python train.py --num_attention_heads=2 --num_key_value_heads=2 --norm="layernorm" --rope_fraction=0.5 --attn_scale=0.0884 --max_grad_norm=1.0 --warmup_steps=200 --decay_fraction=0.46 --batch_tokens=[65536, 131072, 196608] --max_steps=5206
MLP neurons of a small language model. Each row is named by its layer, matrix (down: output weights) and neuron, and shows model dimensions 0-127. Each number is 50 + 12 x the weight over its row's rms, rounded and kept within 0 to 99.
A block is one neuron, or neurons of one layer that tend to fire together. Before each block is what it responds to, as a language model described it from the Wikipedia text at the highest values.

Responds to: Word-initial fragment pieces
L3.down12:49 51 63 47 44 53 37 53 30 60 49 45 48 74 30 39 69 43 50 55 49 69 38 79 33 39 52 59 48 68 61 48 50 39 73 53 52 47 29 40 63 60 64 32 52 47 56 59 70 73 43 51 37 66 61 37 46 58 34 24 49 47 31 36 33 38 75 50 37 55 55 50 60 50 46 75 53 61 58 48 56 32 66 36 55 69 37 44 29 60 74 46 43 26 52 46 52 56 33 57 58 74 42 58 53 45 73 52 69 42 57 53 49 51 32 68 45 39 54 32 45 56 47 23 47 66 40 39
L3.down518:52 34 47 56 48 50 57 68 54 50 41 27 35 54 69 63 48 53 42 62 43 47 37 63 64 34 55 51 40 57 58 61 46 35 37 60 53 51 32 82 53 55 55 54 55 66 38 73 42 73 49 63 44 29 36 38 64 47 51 60 53 72 41 59 61 30 56 42 68 43 56 52 63 66 46 35 33 57 41 49 61 53 41 63 55 46 48 39 47 48 42 49 66 50 83 30 45 60 51 61 41 33 54 34 49 41 62 49 59 33 42 59 29 67 57 43 55 73 76 25 48 59 49 54 63 72 33 40
L3.down730:18 55 39 26 49 40 52 68 41 49 59 58 37 43 43 30 52 38 62 63 54 60 63 52 34 51 57 50 58 37 33 58 54 50 60 53 55 44 38 53 33 58 45 65 57 34 64 45 32 71 63 77 60 73 49 46 57 66 56 60 44 54 68 50 66 65 36 26 52 60 43 31 50 46 58 39 12 40 46 43 29 47 63 36 72 46 53 64 50 44 33 61 46 78 45 49 45 57 52 46 48 53 56 35 69 49 70 48 42 52 48 71 80 53 50 58 35 68 51 54 40 52 59 37 42 46 63 37
L3.down949:63 54 40 48 56 38 72 56 73 59 49 44 47 46 37 31 55 51 43 58 45 69 50 57 60 55 49 66 52 51 54 57 51 41 43 52 42 40 36 79 49 38 57 42 32 45 51 49 43 41 46 32 41 51 48 54 48 63 34 47 65 62 38 45 51 41 59 49 51 29 44 49 60 70 37 36 40 48 58 51 42 37 47 62 67 52 51 58 70 57 49 38 85 57 57 35 54 63 57 40 43 64 48 47 59 37 60 58 50 21 62 54 33 60 66 18 52 53 35 45 69 66 48 36 70 60 56 53

Responds to: Indefinite articles and determiners
L4.down316:39 68 53 47 46 55 58 56 58 37 29 65 71 50 46 39 44 57 33 34 49 47 41 53 62 53 58 59 45 52 36 57 51 60 54 64 52 47 35 35 46 41 44 37 64 52 58 70 53 62 45 56 33 63 59 71 59 58 50 43 43 50 76 55 45 37 65 42 77 76 53 35 76 45 51 59 56 58 30 58 43 59 42 59 41 82 45 44 49 46 60 33 56 52 42 49 55 54 46 61 36 57 47 56 54 48 35 47 47 39 65 82 24 42 47 54 53 60 37 51 37 49 69 40 64 65 45 53

Responds to: Word-initial capital fragments
L4.down192:65 50 63 47 53 45 63 54 68 47 41 52 49 48 36 43 43 55 69 42 59 53 39 56 35 29 53 30 57 61 49 57 19 39 27 55 60 48 34 43 45 53 50 47 29 43 41 48 47 24 50 32 40 45 61 52 53 46 54 53 46 55 49 64 45 60 65 44 49 39 36 41 62 42 61 61 71 43 59 57 49 48 57 43 56 73 55 51 65 63 53 40 54 60 21 55 62 34 30 40 67 32 44 45 58 57 66 46 61 70 59 50 51 34 59 37 35 60 32 53 39 45 58 44 64 50 34 39

Responds to: Word-initial verb fragments
L10.down49:37 44 64 56 36 37 58 44 48 58 59 48 48 51 44 67 43 20 54 56 52 58 43 78 67 62 47 39 59 57 51 64 44 65 52 36 67 46 49 52 42 58 63 46 55 32 35 49 64 54 37 59 58 55 41 38 51 53 52 50 28 48 58 50 33 62 36 85 47 53 45 50 35 63 37 34 58 62 49 56 36 45 55 47 76 42 51 60 47 46 53 52 43 70 48 61 44 52 33 61 61 21 66 68 52 53 66 37 55 51 49 42 35 58 48 41 55 43 37 45 54 47 28 36 52 37 26 43
L10.down57:28 41 51 36 50 49 38 67 46 49 42 41 39 50 33 44 49 54 53 50 57 22 40 38 63 48 52 56 32 43 75 40 52 64 70 46 66 54 58 56 39 41 49 34 50 32 51 56 46 37 55 49 25 52 44 49 33 58 65 62 51 31 50 58 57 62 40 66 60 58 40 50 50 31 53 54 38 62 45 37 35 46 50 38 65 63 81 70 48 62 24 50 42 76 38 33 50 51 37 56 60 40 59 55 66 59 40 42 46 54 50 67 36 54 46 44 75 55 54 36 57 70 71 20 55 59 48 66
L10.down75:64 62 51 42 51 51 60 61 41 47 52 49 52 52 61 65 72 34 55 36 56 55 48 57 61 41 69 40 28 38 45 50 54 71 49 63 40 54 58 38 44 43 60 53 34 49 80 49 47 61 37 66 62 70 67 68 49 43 51 59 33 35 37 61 57 64 53 49 34 58 37 35 47 60 61 54 27 23 49 35 54 43 44 72 50 51 32 32 66 47 34 44 51 40 66 46 47 48 42 47 61 75 53 47 51 37 76 45 58 50 36 72 71 43 56 68 39 35 37 32 46 55 58 56 49 44 57 63
L10.down120:51 46 43 62 42 49 57 65 42 41 41 46 18 59 53 63 52 50 39 54 67 52 72 29 41 58 44 56 58 60 47 49 60 39 40 53 59 51 27 64 35 73 47 59 55 63 37 39 45 39 31 61 42 53 42 43 54 71 49 52 34 55 88 81 72 56 42 59 43 57 29 62 45 43 57 60 57 37 38 47 51 50 46 44 50 45 71 50 49 50 73 43 36 52 24 51 35 63 67 40 63 45 55 51 37 56 73 33 52 21 57 57 44 74 39 50 69 54 40 28 42 48 50 39 56 50 69 30
L10.down196:45 61 36 51 46 39 61 37 60 42 46 54 46 52 38 36 54 60 59 52 43 60 53 44 52 33 53 56 62 75 56 38 38 61 35 44 70 50 48 36 38 46 34 57 37 40 82 45 58 38 48 46 72 41 60 66 44 67 56 72 44 45 43 55 52 54 64 56 41 57 44 49 57 45 62 39 51 55 43 39 83 35 33 71 51 37 55 36 35 46 34 42 55 63 16 51 48 26 42 42 51 51 52 70 56 52 51 67 47 48 64 43 52 53 59 39 32 49 64 47 55 30 36 52 69 51 65 64
L10.down255:75 47 65 36 49 59 40 56 47 62 63 36 39 27 50 35 53 61 52 42 40 65 59 21 60 44 49 52 56 46 30 54 43 34 47 40 54 67 67 55 41 47 37 44 53 41 49 51 39 60 42 71 51 65 58 22 37 39 39 58 39 38 56 50 49 62 81 36 49 68 40 70 43 58 61 51 47 50 42 50 52 55 46 31 63 40 59 45 30 65 49 56 41 52 66 57 57 68 14 59 53 71 52 41 63 69 39 45 33 49 51 40 45 43 54 35 56 46 33 36 51 40 48 30 71 54 48 52
L10.down380:43 37 50 39 42 45 58 77 53 50 57 65 44 57 54 48 38 54 37 68 60 53 55 34 29 40 43 63 54 61 35 64 52 68 48 68 25 39 47 49 58 56 54 49 72 43 45 57 65 57 52 48 42 29 41 46 28 45 35 40 55 45 51 45 54 70 35 62 45 38 06 53 54 46 50 40 47 68 57 40 64 54 53 57 45 53 67 56 67 48 62 32 70 75 49 63 48 52 65 66 37 58 52 62 51 30 67 38 41 42 35 65 42 37 61 63 43 48 65 51 69 43 64 48 63 57 63 43
L10.down459:44 58 41 72 49 43 20 52 80 76 55 38 42 70 55 50 35 42 54 47 58 50 42 55 60 39 51 47 48 57 70 25 62 64 50 29 53 38 39 57 46 34 41 41 61 52 75 53 43 54 33 40 67 67 46 62 57 54 35 46 60 68 53 55 37 59 42 44 75 32 44 36 60 42 61 61 53 47 41 36 60 47 49 45 44 38 51 71 44 48 55 34 50 66 59 49 51 44 32 38 52 55 54 49 47 51 57 62 43 53 49 66 36 35 58 55 71 41 62 42 45 49 44 29 51 54 58 63
L10.down463:40 50 53 44 53 53 35 41 52 43 51 64 68 65 76 47 43 55 70 38 49 62 67 40 55 65 78 77 45 53 47 54 53 48 51 55 69 60 37 58 44 51 47 50 51 47 54 53 53 38 56 53 50 37 46 69 49 26 55 52 40 35 47 43 56 59 76 47 62 36 53 46 51 37 34 37 54 52 53 58 40 50 50 44 50 60 64 32 58 25 50 25 44 69 46 56 62 60 46 42 51 23 40 21 53 45 36 58 68 58 52 69 48 52 42 54 52 43 30 56 56 56 35 58 45 62 57 63
L10.down637:44 51 59 42 64 45 62 58 42 39 63 45 60 51 45 35 56 45 62 38 65 41 50 26 51 54 22 50 60 50 45 60 45 46 64 42 62 57 42 52 24 42 40 43 62 53 57 39 56 46 61 45 39 47 20 52 43 74 42 45 47 46 61 71 56 45 47 45 58 64 51 57 58 47 56 44 74 60 27 47 58 64 54 46 86 60 47 48 86 58 54 55 30 65 46 73 60 54 30 30 48 37 40 40 37 61 44 34 63 46 72 67 46 26 50 42 51 65 31 37 37 74 60 34 49 63 41 61
L10.down669:53 60 48 31 65 56 62 48 42 68 57 42 41 31 45 38 36 48 57 50 44 64 35 64 58 55 59 70 41 73 48 57 42 42 52 34 51 71 40 47 24 41 49 30 59 54 54 38 48 52 50 53 74 53 33 46 61 50 43 66 51 31 34 62 40 41 36 59 58 49 68 40 31 40 61 57 35 44 55 39 41 56 65 56 55 52 50 39 60 40 63 68 46 59 65 40 54 43 62 66 49 50 58 77 41 59 38 57 22 43 60 41 59 37 39 59 39 53 32 60 54 62 30 41 64 60 60 42
L10.down863:47 27 67 36 36 45 39 67 60 36 44 50 39 53 50 63 54 45 54 54 75 57 25 61 52 51 66 72 56 56 37 47 53 26 60 36 39 66 33 69 50 74 30 55 61 42 54 67 37 45 63 48 55 53 46 56 50 32 52 58 24 56 41 46 53 45 77 64 61 59 54 74 51 64 68 52 54 32 40 42 40 52 49 55 40 31 67 63 41 50 42 43 57 72 43 40 33 38 74 57 47 66 65 46 49 47 55 39 50 61 49 28 54 57 35 50 51 58 25 55 34 32 48 30 66 47 36 58
L10.down869:41 42 44 27 44 54 36 37 41 52 42 37 51 40 42 48 61 40 32 50 52 51 53 64 75 71 50 37 38 63 39 29 58 35 58 50 62 58 28 63 46 55 68 64 58 28 73 32 73 57 28 59 40 42 63 65 47 48 50 49 48 46 63 39 62 34 45 44 52 47 53 45 42 54 49 36 71 40 57 59 54 67 46 42 53 35 47 69 64 47 59 58 45 70 46 40 56 60 56 76 54 54 57 60 54 38 45 42 50 64 58 75 48 48 36 27 60 50 31 42 76 56 44 34 55 52 34 41
L10.down890:34 49 48 57 46 56 37 32 55 30 44 45 59 42 51 60 45 40 47 68 32 47 37 37 47 55 50 61 22 45 39 48 67 41 40 46 28 39 41 35 45 49 43 42 25 40 24 64 61 52 78 51 47 44 57 39 57 59 47 41 39 40 41 59 53 45 63 41 71 48 51 59 46 26 42 58 40 65 74 31 45 21 63 58 73 53 48 67 48 58 65 43 55 37 34 51 41 50 52 60 58 55 45 42 60 50 35 62 72 63 43 66 57 31 58 27 52 43 38 46 46 42 44 70 40 56 65 64
L10.down934:63 45 49 36 41 48 28 74 52 55 53 47 46 33 31 43 53 30 47 50 55 51 69 31 65 52 45 51 54 54 52 68 54 55 55 50 60 58 51 67 40 48 45 58 47 38 42 51 64 43 52 74 39 49 61 49 52 55 54 44 63 42 48 58 50 41 66 46 52 57 53 67 63 47 36 65 47 58 60 49 50 58 59 38 58 59 38 39 70 39 61 46 53 33 54 35 54 47 28 65 52 63 58 39 35 50 45 07 35 51 53 63 57 45 39 48 56 75 72 46 30 56 42 54 45 59 35 29
L10.down962:52 45 43 44 46 37 56 39 52 37 61 56 59 32 36 41 44 46 56 69 29 38 54 53 65 42 59 52 48 70 31 41 68 61 67 55 59 56 49 42 63 54 57 50 53 60 58 36 53 36 35 53 56 66 57 56 53 57 63 45 45 33 45 60 39 61 75 49 38 53 39 13 51 53 67 46 50 42 28 47 36 43 47 33 64 29 50 32 45 66 46 46 43 32 46 45 43 42 68 36 36 32 62 39 65 40 55 47 47 44 52 56 48 64 59 61 53 46 30 51 46 55 22 12 36 86 73 71

Responds to: Indefinite article "a"
L10.down43:23 41 37 45 62 52 61 41 56 38 53 47 67 65 56 42 56 69 19 73 42 49 57 40 54 44 45 45 38 40 59 50 61 42 30 83 68 41 59 60 61 64 64 37 50 65 60 31 51 49 57 75 36 47 40 45 68 09 35 61 39 56 61 44 62 64 35 45 57 34 75 39 60 39 36 45 62 51 48 28 71 61 47 41 30 36 71 31 46 44 48 33 43 48 62 46 44 41 55 52 60 40 69 40 39 44 46 56 57 44 51 47 46 46 41 67 62 40 68 51 60 37 60 58 37 42 49 53
L10.down86:39 64 53 70 41 44 67 74 36 36 41 59 35 61 55 31 66 39 50 43 35 47 56 46 39 49 57 41 35 74 48 53 49 38 39 34 60 61 58 19 53 48 48 44 69 57 57 29 62 31 57 51 80 43 66 63 64 42 54 46 42 55 60 62 42 44 44 71 52 50 38 70 66 25 46 50 53 70 65 45 48 62 51 41 41 54 57 39 42 52 48 22 38 51 66 47 34 58 69 70 66 71 31 48 40 58 66 42 54 54 44 54 50 65 78 44 46 59 56 28 46 52 51 30 36 62 45 57
L10.down155:56 13 19 55 37 61 50 68 63 62 43 61 51 47 42 58 42 37 44 32 47 48 34 62 56 47 36 67 42 57 42 39 67 21 40 51 51 24 60 49 34 53 46 41 60 45 55 45 36 61 27 63 50 46 48 33 45 58 50 42 65 38 66 65 62 42 49 44 53 58 51 46 51 59 42 53 50 80 60 49 46 34 52 56 36 53 26 51 67 54 55 25 67 65 27 53 50 47 48 49 49 29 55 48 73 55 48 45 46 50 35 32 61 45 41 47 42 14 60 51 46 44 59 73 57 44 23 52
L10.down181:65 73 55 55 55 38 65 40 27 45 61 34 51 48 65 57 38 52 40 56 45 30 67 60 42 38 50 45 32 47 28 62 53 46 42 69 50 58 51 59 30 40 49 61 36 43 52 58 50 68 56 45 54 52 58 39 46 47 47 49 56 71 58 39 43 44 62 31 40 70 42 71 44 47 49 55 34 48 54 55 55 43 42 53 26 67 36 73 40 68 47 60 43 61 51 49 59 63 79 60 16 51 44 20 51 62 73 58 44 71 43 92 40 50 31 39 36 51 51 65 49 39 62 51 54 37 46 50
L10.down239:37 60 55 37 51 72 66 32 68 66 53 33 62 67 33 47 47 53 44 70 51 30 46 58 53 57 32 54 50 62 59 69 46 56 47 38 59 59 50 57 50 81 58 61 33 38 72 47 59 27 35 71 59 39 31 37 43 53 49 50 57 47 47 42 52 45 47 64 61 53 54 60 37 48 53 59 56 35 48 49 49 56 30 61 43 56 60 51 46 53 62 54 73 29 60 46 56 52 50 29 52 64 60 49 44 59 35 51 47 66 56 43 52 57 55 42 55 58 21 23 60 19 39 37 49 47 51 38
L10.down279:64 56 63 58 62 60 49 54 47 39 43 56 44 46 39 47 60 36 23 33 62 50 20 54 53 51 51 52 54 59 44 36 56 44 40 43 36 58 57 47 52 72 38 44 38 30 43 60 62 53 36 66 43 59 49 63 68 40 47 46 50 74 54 53 40 57 40 51 48 55 34 45 39 38 51 61 49 57 42 31 64 44 57 56 33 43 54 53 67 60 47 56 57 25 47 60 46 37 38 64 38 58 62 50 68 42 55 46 56 47 54 66 41 33 49 44 41 43 52 32 23 30 50 60 54 60 53 73
L10.down333:41 51 37 35 36 20 56 30 62 45 41 41 59 24 59 43 68 21 32 58 59 64 63 59 49 58 46 75 54 52 57 42 74 51 50 45 43 40 53 43 41 73 73 42 70 47 51 41 58 64 50 57 53 59 25 66 69 52 64 26 28 47 31 49 54 54 48 33 42 59 56 68 63 47 41 65 61 69 64 60 39 63 59 47 40 42 42 40 57 70 61 34 38 41 51 46 41 63 45 65 40 59 41 33 63 37 60 46 32 31 54 51 49 59 34 40 42 51 33 55 51 50 74 58 48 64 39 53
L10.down491:36 53 65 71 59 36 47 55 39 51 40 36 54 58 43 50 44 58 49 54 61 49 45 52 43 69 65 57 57 43 52 45 38 60 63 42 54 37 64 44 49 53 23 28 35 57 65 31 42 47 25 47 45 37 52 29 45 61 63 67 42 54 50 60 45 49 51 50 70 63 41 61 52 47 39 64 64 45 26 60 33 48 70 40 49 60 39 65 40 59 58 62 60 49 47 46 46 49 70 48 33 66 54 39 48 48 60 37 74 52 67 43 44 53 58 40 51 26 54 37 72 69 50 70 46 56 38 50
L10.down615:48 64 42 45 34 58 28 49 41 40 45 49 39 46 45 47 70 65 39 47 72 53 50 44 39 45 30 50 50 57 28 34 42 34 73 31 66 58 73 40 60 57 42 46 65 49 44 53 24 63 61 29 12 55 48 57 65 33 57 56 65 42 35 41 27 63 33 56 26 43 48 43 57 66 67 44 53 56 63 54 55 43 41 36 49 51 50 79 49 43 35 56 55 59 27 45 59 57 47 36 33 38 70 25 49 38 48 48 62 47 57 68 45 57 50 57 32 64 51 21 43 38 51 44 65 59 37 40
L10.down630:49 49 60 53 51 46 55 50 53 58 45 60 42 50 48 34 25 47 55 55 55 53 38 56 41 33 40 38 44 61 45 53 53 54 39 52 64 56 56 61 43 70 69 54 47 51 62 61 49 40 49 49 38 28 36 63 70 55 42 55 45 66 66 67 56 47 46 39 60 42 33 25 42 69 50 70 63 49 63 57 41 50 59 51 54 44 51 53 41 44 37 53 39 61 45 46 44 56 66 52 50 60 38 37 70 66 55 71 46 56 25 79 66 41 60 37 52 40 40 70 39 38 41 58 28 24 69 77
L10.down649:56 49 85 57 48 43 52 53 60 66 33 31 33 58 52 52 51 46 64 63 54 58 53 55 39 47 45 61 58 54 49 60 60 41 40 83 22 50 59 56 40 42 48 55 78 59 48 65 71 56 37 49 28 37 56 48 37 54 55 47 50 51 62 50 42 49 44 49 61 39 51 36 45 47 36 38 46 62 35 66 34 54 42 40 51 39 57 36 55 12 39 23 49 38 40 55 63 59 45 69 41 71 61 65 30 54 57 35 67 39 48 50 60 36 52 32 53 49 37 21 40 36 38 45 52 37 48 47
L10.down747:51 52 45 24 55 48 53 41 43 36 59 45 73 60 48 66 36 52 39 52 52 42 60 39 56 56 57 42 47 52 46 60 46 46 43 47 38 44 65 29 40 39 50 57 45 56 36 43 51 36 43 72 63 58 73 55 55 60 75 36 53 33 63 59 43 53 51 59 31 73 53 62 65 38 67 48 64 38 65 55 64 49 60 59 51 60 55 42 58 62 58 38 30 51 53 68 57 53 47 52 50 40 54 62 75 49 61 58 39 51 72 31 64 41 48 67 37 46 50 64 48 46 45 55 46 52 50 52
L10.down924:57 66 60 42 62 40 56 42 25 44 54 66 53 58 62 32 47 76 40 46 51 49 51 62 69 58 46 69 58 35 47 36 33 70 50 47 52 49 70 67 64 66 49 52 44 58 42 60 72 41 51 37 24 49 61 38 73 39 41 46 56 54 44 23 49 41 31 55 51 49 63 40 54 54 66 47 49 54 34 54 67 41 46 90 44 43 40 58 39 76 39 42 52 64 37 67 54 56 55 59 48 45 51 52 54 50 50 49 61 59 39 53 33 45 60 50 36 70 31 25 38 71 58 56 51 50 52 48
L10.down942:42 61 35 59 44 37 42 50 51 53 41 33 60 50 46 57 27 68 55 74 52 51 56 29 62 48 38 42 43 52 79 38 39 45 44 63 30 31 54 43 39 63 43 64 61 46 56 74 55 49 52 62 62 43 45 74 37 64 63 56 41 57 43 48 41 45 52 33 34 38 55 38 44 47 55 60 59 53 64 30 53 49 55 56 76 46 60 56 57 20 45 40 51 57 50 45 67 62 47 35 65 50 31 43 57 45 51 43 32 60 33 57 60 54 46 59 39 68 31 29 49 42 52 82 45 29 57 62
L10.down950:47 54 48 52 50 58 47 36 67 41 61 59 64 47 54 50 63 44 41 33 51 56 39 52 65 44 58 54 57 54 46 51 51 73 41 55 34 56 51 36 60 55 42 80 53 16 54 49 34 60 43 63 44 52 50 71 40 56 68 54 47 45 63 46 53 50 63 38 60 62 68 67 27 40 49 57 32 39 32 58 36 52 63 31 39 57 58 43 45 52 68 40 49 40 53 31 60 49 42 67 46 50 36 56 46 44 65 35 50 43 48 41 69 47 59 38 60 49 49 60 37 61 44 59 60 65 50 46
L10.down980:51 51 32 52 31 46 41 76 57 54 48 60 41 57 36 60 37 60 58 77 52 43 32 53 57 35 54 76 47 53 49 48 41 58 59 33 53 30 52 51 72 72 50 41 62 51 36 46 56 41 56 42 47 63 74 41 52 49 47 59 60 42 58 58 53 79 36 65 61 36 49 67 60 52 29 37 62 53 62 41 32 73 53 55 58 51 59 25 61 48 52 28 25 45 60 63 40 42 50 49 35 35 61 42 48 35 60 55 59 41 55 36 61 34 54 53 51 49 45 30 51 53 51 57 53 36 27 82